Weights of a small transformer language model.
Size: 11 layers, width 768, MLP 3072 tanh GELU, vocabulary 10393.
Architecture: LayerNorm before each block, learned positions, biases, tied embeddings.
Training: a variant of Muon for these matrices, 5246 steps.
MLP neurons of a small language model. Each row is named by its layer, matrix (up: input weights) and neuron, and shows model dimensions 512-703. Each number is 500 + 25 x the weight over its row's rms, rounded and kept within 0 to 999. Numbers have three digits each.
Before each neuron's rows, "fires on" lists the tokens most often at its 100 highest values on Wikipedia text that the model never trained on.

fires on: " re", "re", " Cre"
L3.up1845:491511513489468488505480546511496496530474513470479482520469483519504471504524546480496513472518466543485480500476507483520471511473508495491533481455529459477508535520471466491538479511518513497474496482532503509495521498541491515520485493477485462488479486514454504510518536499541519519490474490546510487544498496523506498505468471478504491508515526539485552510496485542492495503487472489524529491451509526525529480531496479465515491510525552519526517494518485536484512477495480522517499501476514473520540495500493466494511523453560484498473485456520481474504507542478499472

fires on: " as", " called", "'s", "ik", "ine"
L3.up935:510522464502462483471513510524572449470524528473479473525476510541514547490494518511478509517494540526524549561502502512479500476510476515471523482527494488475508524471475541518475451556525510516485466515507467483499494521506460513462467508476529489474489455487541496463470506525551493482500506527482532506490514482485521516529492464449499517536477510462507538492505549486465485476510480554495489539484476496537520517488490513525502496512487505541530463533484495523488524500508482557518562464486504507520470522471530524486492505531517491512546520480450534515524529499519503503

fires on: " |", " re", "ot", "rom"
L3.up148:501479537488474471495519550448566511537510454436496491512499457544513519507529506529495557485526530503524533486533464489492486522504466421491511480494478491476524491448474490493510504530511507503513465483512508516556538483508471480513503465484523528492510482515529534486483503510524462475515506515556466526506475494461482498486499481486491454542529544451493543530487551509505503457516522506506519490495481482487518518497524449469502520470505528543524471504511492530529501478523508511453513480533496501473513491485516516538504486534476508462467491543485534498523506440511547486

fires on: " that", " re", " rest", "ost", " strong", "ant"
L3.up314:506484490476526511514511519515487520475523486480504497513498525528551506501497556507534469513507506509458496521416504518436490505501529511478558497481520519520468492572521496521494482479472524480505500488498530520468519486530482491451502495477509552497510479480500466495474502488512468494468524509522491519473532497490457527537505522515499536517479488499469491469499459521462480493462455485530489446506499506472526517531472497490520482489544575510487494497501476488519477465494458509513493507487489468556508484487484475501532504503548491497550482492496543532514481537492497527

fires on: ",", "),", " –", "—", "',"
L3.up2065:484502521529538524508512524499516514494502499526513499557497494546463492487507516485483483509500492525510573502475492499453487505612518515506482505486443518488480556540505484499484487532487490479453527467482478522499523537482452511544481509512516433471491515504468466474457526493478491503495489506468492502510489496532520519500539535490526510476479485491516485489470514529528522542504533523446439465515498479555453467526497531494497492452530506504488455515499504501478538499509528526525502484500534459525503512506489504508490510504463493502484503479507502505528504505521525488

fires on: "ion", "er", "ier", "ets", "era", " Ter"
L3.up2655:464479514494517496483534496488534557527477488485506525482493507481526541490543491532525513468533540492484504491486503499504510517495545492483492520525496482486483496474464521477480508517492513489498527454523518498552523502530484524529549516482510503546507540502507535521507509558484505531507494501535490554469532552507439527524507525485489483562472498540524484498532497505487496476514513523463498517492480508506536514506477504502477491481485510491539493508506519530524518469501480515528449488483480506455535527479508524500530469489505480494503526505451465474495496503505471533

fires on: " (", "\n\n", " of", "al", "ink", "==\n\n"
L3.up730:520517467494502495502486497493526507497511452502517529499497486524527508477501544499511465505524506500455500479527514462520498515484534492485500522494500500501524545485552512533475536465481527521422525489474513503453509481533500503486496483520476508496483524473517521516505539536534487486512498492501523494502552533516478502526472496474551487484509533467469482546488481522446483524527505516537469473534501525544511487492524516523501507522508506525498476504497498482467500511525459477551519523543485515475489525492482530529484485539522502524526543484495497495493515495473505536

fires on: " |", " from", " on", " in"
L3.up85:528476517533453534537488469484468506530492494518497499527510478519528514485502541466453506493490452472489498476508532496506488507529484481506497485504512550514495510512509512532474502484546479536491487476504514513468479533505528503567514440495512449521475443531523493505531511547477485484524479522540518488506489525469452521493482443560508470521491510469546514494528509479488513501552524509463503512500520483496501517551536460478501504485507477459516515500513497485498484496528506512446495515510466506497568526486531507506527505526539571546450499472477498474522548496488496502

fires on: " |", " major", "|", " direct", " |\n"
L3.up1104:431524493488476527490444481489512472510460497492505486492471474472532495499497500509503543559489509526522540521534519496498474490519515506489478561508488541487473521519500529511481487502547543512479484499487482469516549502506514484511489528513537527482494509464491466459503503512500475517475464490469526477485524513466494490487491533489494474526469501482504517501509475506511492504513486503498427507509531469485524448510494537468451503487501552513506486493589510499538499482477467510514488502517500482512529477526510512528506499503457427509511525479492497496518526543513504530

fires on: " on", " in", " of", " their", "-"
L3.up868:483507517540494525487454509488478527483482455527520521494543536479484516504483508509507479476493493482433485501480543477506489489459534497546514487527501536484497532531477524514485443473478524487487471499469506491498504505526583509529475520480491506469464454469488489500517509486501519476516502487532478506490529501454504511512536475528489550507482487486487508557477517535468521501486523510512476490512509530494489478483485498527483454498517469530508512524469495508458481498510535506552514519486527505510511528462510551506517500515484532525476516492507494521493513496461517527

fires on: " Le", ",", " (", ")", " He", ")."
L3.up1115:506512481484519526493491516468538496520511527512508543477516468507517521507524534531475484498478482499505541502487514495493495514467536547499475499513472467462512486481491491484504521443475486498502457530500548468508497486490492511507499492470470465534499494499524482520519487497515498431488472468493492482457502525506486499528506456534527486495481507533503476544482531528513534481473470522511510469518479446559520482440543517494516527475493479483501506517511492490510513488504514508479469479448461502528468528506531490466539450515481516483499456499516509500495494486515501510

fires on: " |", " and"
L3.up1458:489491494478518483500523530492493476511524517545498505504504461478523510514499514466542535489509524493523533474548502488543486507497471522567492530477475480510507540457536520498464482498521524497523526491477496500497559500515499507476480462515454549465514508519461493455480463505488501492503545454537530497449488531480496527486477530485467484466517495485529496496505499510484494532510465487521471511503510541507510487470482458518443514442544566532519506525524478507501490516463474483511505495528517474482554516457485550473502456495510449511447515475446511498478512485520525493

fires on: "s", ","
L3.up1909:517526476500500530541537468485507486501479486509494514494479462517547487510563511501508500498518500490505539523493505505458522488504513497533491521485480500500504529512511506475514513492491476515465461521507489486492524443458471531475493474526466497481481487525510481461521578416488474503509500495455512550522496490506503508483486514490513469542502513534474543528446500530516533505477512505487491476546503491534484517478473495525511493503480469505482489462529448509470510506515538512479490463459510481517494495522477514499540523499441542469490496486462477520493492494442492479